config = dict(
    norm_eps=1e-05,
    attn_scale=0.125,
    decay_shape='linear',
    seq_len=512,
)
MLP neurons of a small language model. Each row is named by its layer, matrix (gate and up: input weights) and neuron, and shows model dimensions 80-175. Each number is 128 + 24 x the weight over its row's rms, rounded and kept within 0 to 255. Numbers have three digits each. A neuron's up and down rows have the sign that makes its largest values positive.
After each neuron's rows, "fires in" lists the words (lower case) most often at its 100 highest values on Wikipedia text that the model never trained on.

L3.gate509:164085101134112111157117150147157129147131086157108153097178113164147150167146149143138137128136180112128107138151088102121139172123101118124161148158111128098121138120160093112152152103166159174104147125138106144095116083120136113127115101108135125105109124138138075112136152155120153157
L3.up509:137163111134086119172127122116180143134118141143150130158161145097118083135136092126106123150156137132102142110105143126141126155181128146135120134150119126119123205145141116131119095176127136120097133107125149142156158141152135116075134133143176121126133106138092127163133098115128087145
fires in: "from", "with", "to"

L4.gate38:126155158107120117146144112160114118169118110122165144123122154135130093119121136145097090134157072147097149109123117156113158101115135149124106099125131114134142126103150093113110108140109117095101133123122118169134146116107132114160136118125107089144099085159122095142136151161170157147
L4.up38:130141107139146108128128099151135156142175130180166157156120121059119095120121122139091140142121129126133095134141161122114117143125132155136120126162129069108140104123142151082133139134138167118145143118128183139161097126128134129117146152106128101129099150130111123121137182105148172110
fires in: "was", "is", "scored"

L2.gate254:117097110191129061164128168114142104143124110143156181161141166157149160153153124106130132139131131082156104099108157097098146131135111144139155102128091104108137154121103144132141147139160132162145123141153133150097160134102115118154167106155139066151093164130113132140098136087155130106
L2.up254:105113148146120099174119167130150128136102102102132158126103129114118157137137092176140107145142115111121106108145128148113192103176140114132115149141115142107123112102116125147135093100115127142159168113107123127144136167100150118133183149110139123088069119175117153139102152121137157104
fires in: "it", "they", "she", "he"

L4.gate423:120144115157161143128120121128164144158143102150078150130157116134134152128110134120129144113105098133152119114149129134155130166123106112162128144165127117124089159122127137123148121134149180165097118093118163123125130080132122062127106132088112133132077137142121081160095096142151122070
L4.up423:127131139128130154145115130138134128132119141165141124120144150162138103158129144099175147110082076148160150148135133142152154104150104114163158152123104128083113129120104149148127081170090109121140117079114165170157133095171144144141142176146112162171145163123112153119130117100134120135
fires in: "in", "from"

L2.gate152:145163135127129116155138143100108136123145132109107131123119103106116128136130143134108139113124114150127146128109112115115097134118090140135112133158142140116116099178075113089144100142109109091156130133140118105116176171124088132086153140126167167121093108132120141127128092134098120146
L2.up152:151137133108145131117130115116121162140155152121124155129146121109143125121203105118110129083176082139132149115123103118125106162128054131170095112143140137119122122160110095068153141146139089108128124119130099114117132166114070142085144143153147139135138138117125135130110102115111120140
fires in: "8", "6", "7", "9", "1"

L3.gate95:131102136103135137154146130143147129138104131124098187137142143127117160136130076147119196169130128124157122099128100150180163146128160132070130133119119126133127195150121135133158156139146192104135153102111134125131171112153125110110135180136134117133120109170131130100130102121105088121
L3.up95:124151142127129135182124166128114179132115078124118099129120187110137147106136118139111138167123131140098119090137114128111126154137137102112149127122126142141138196119109141087150110134115130130171161151116131118141137117176163120091116134163134118159112099129149146099107093168167122164
fires in: "with", "by", "into", "website", "includes", "featuring"

L4.gate367:087131117130148122117104151109130156109149116116165153099117140083180120091095156137196137099112140183143117154150154157110131120150165148093150140167124115109119124131142125138151145142113112117116143128112102139094135109141131206098168122115118121116110168147147121139142123158157092124
L4.up367:138134140143135112129102147074171120146130086130102156098147143122129142116128163148146093117111145164135118156129148156152142111157167116078118146177106131133122184107143138128142162122130117145102129150132142111110106113154119148069115126134115124116121127139185153171119113143140124152
fires in: "to"

L4.gate4:116136097089065130116161110171165106180126126144124130108123087173143110146173128071069123125077074104109131090142178142147118162122111129111121122119106138109128143106168134137137150140147081166124100114108155160128091119123112119085140103117109098133102126091138102149134097155130099151
L4.up4:100128116174094088091149121079127129111150152165142109122123120107132069119125142157091088131100099098137134085110114147146119094137160134114156074112121106134121111176105138161142107136105140134102147174116135166135141109167145094056152130137122107135107112126152101165131144132127124147
fires in: "is", "have", "had", "has", "was", "are"

L6.gate185:120138167169135131122112114099062167085107150154158113111119084131101120105105126113159134128152185158083113124142122130140129158145151149100151123178115125133134092081149137128179096102135145119170178151120119132095126113153140139090120149106112091085104140123128145152173109165114126156
L6.up185:112086167099112142110115162096106128125104099137135135101135175160119174125121196142130137132187142113088107151139133129128151138161134164146108145119084117217138135119136081131168148099144104139105144145098100119102131119134082148112145112151131128099102104090090116134096127141120102106
fires in: "to"

L3.gate475:143093132129127123148075103069135111140110167156059145096159117123144152168169150116126139089130118104088138175112053126135133155174100123096122132135092090098121102110114109067135109138126169150131132093168130127153134099153096144113117109125120117140154160107134132119132128096100128092
L3.up475:161131146097101100150139105092162132147132139139095188126154114136109155134117080124153115113134134095117137145142136104134100165105123115103114083096148132119111148135115119075141129111124126144151126117111101159130146120097206121131118142119162085135127150130135127149138103110097096137
fires in: "for", "to", "and", "as"

L4.gate243:127099124110112132138134141122124114120080090130109123159129103135149128171170102065162146126094155118111091156111136121102155159105159139167180150125130159117154149131182143147144096115135135118122131092136164140140115134122106141153132102127160098096147089147156122097135148134123118087
L4.up243:134084163161117087143133132128125120114121061139128126074104091091111127140149124093161109118104130136092123124150131114119163130120159171122108158117129123142153127163134106127130114107182156105143132136113116140074093113169159190150168134131131133152105136197099126136116113090149132149
fires in: "they", "taekwondo", "alouettes"

L2.gate389:133159135118110166099144150103115098135131131157103137082139131087136155141088140168134106140077122097142085152163118153116147134131099168107092142111133145103134110081142079133120135102130134129130128159123138105104174149093123184102082139131166114095099126139096120149098111116110139168
L2.up389:114166129150132160131102102088074136114144104130172086105146140097108136109088093102120157131123139169158152089143119109122148107144141118118082149124142121150100156151089077148168145141116141104128123142135129094102125119076134155101150154118138117118130135119149105159144147121143106153
fires in: "20", "9", "2", "may", "5", "8"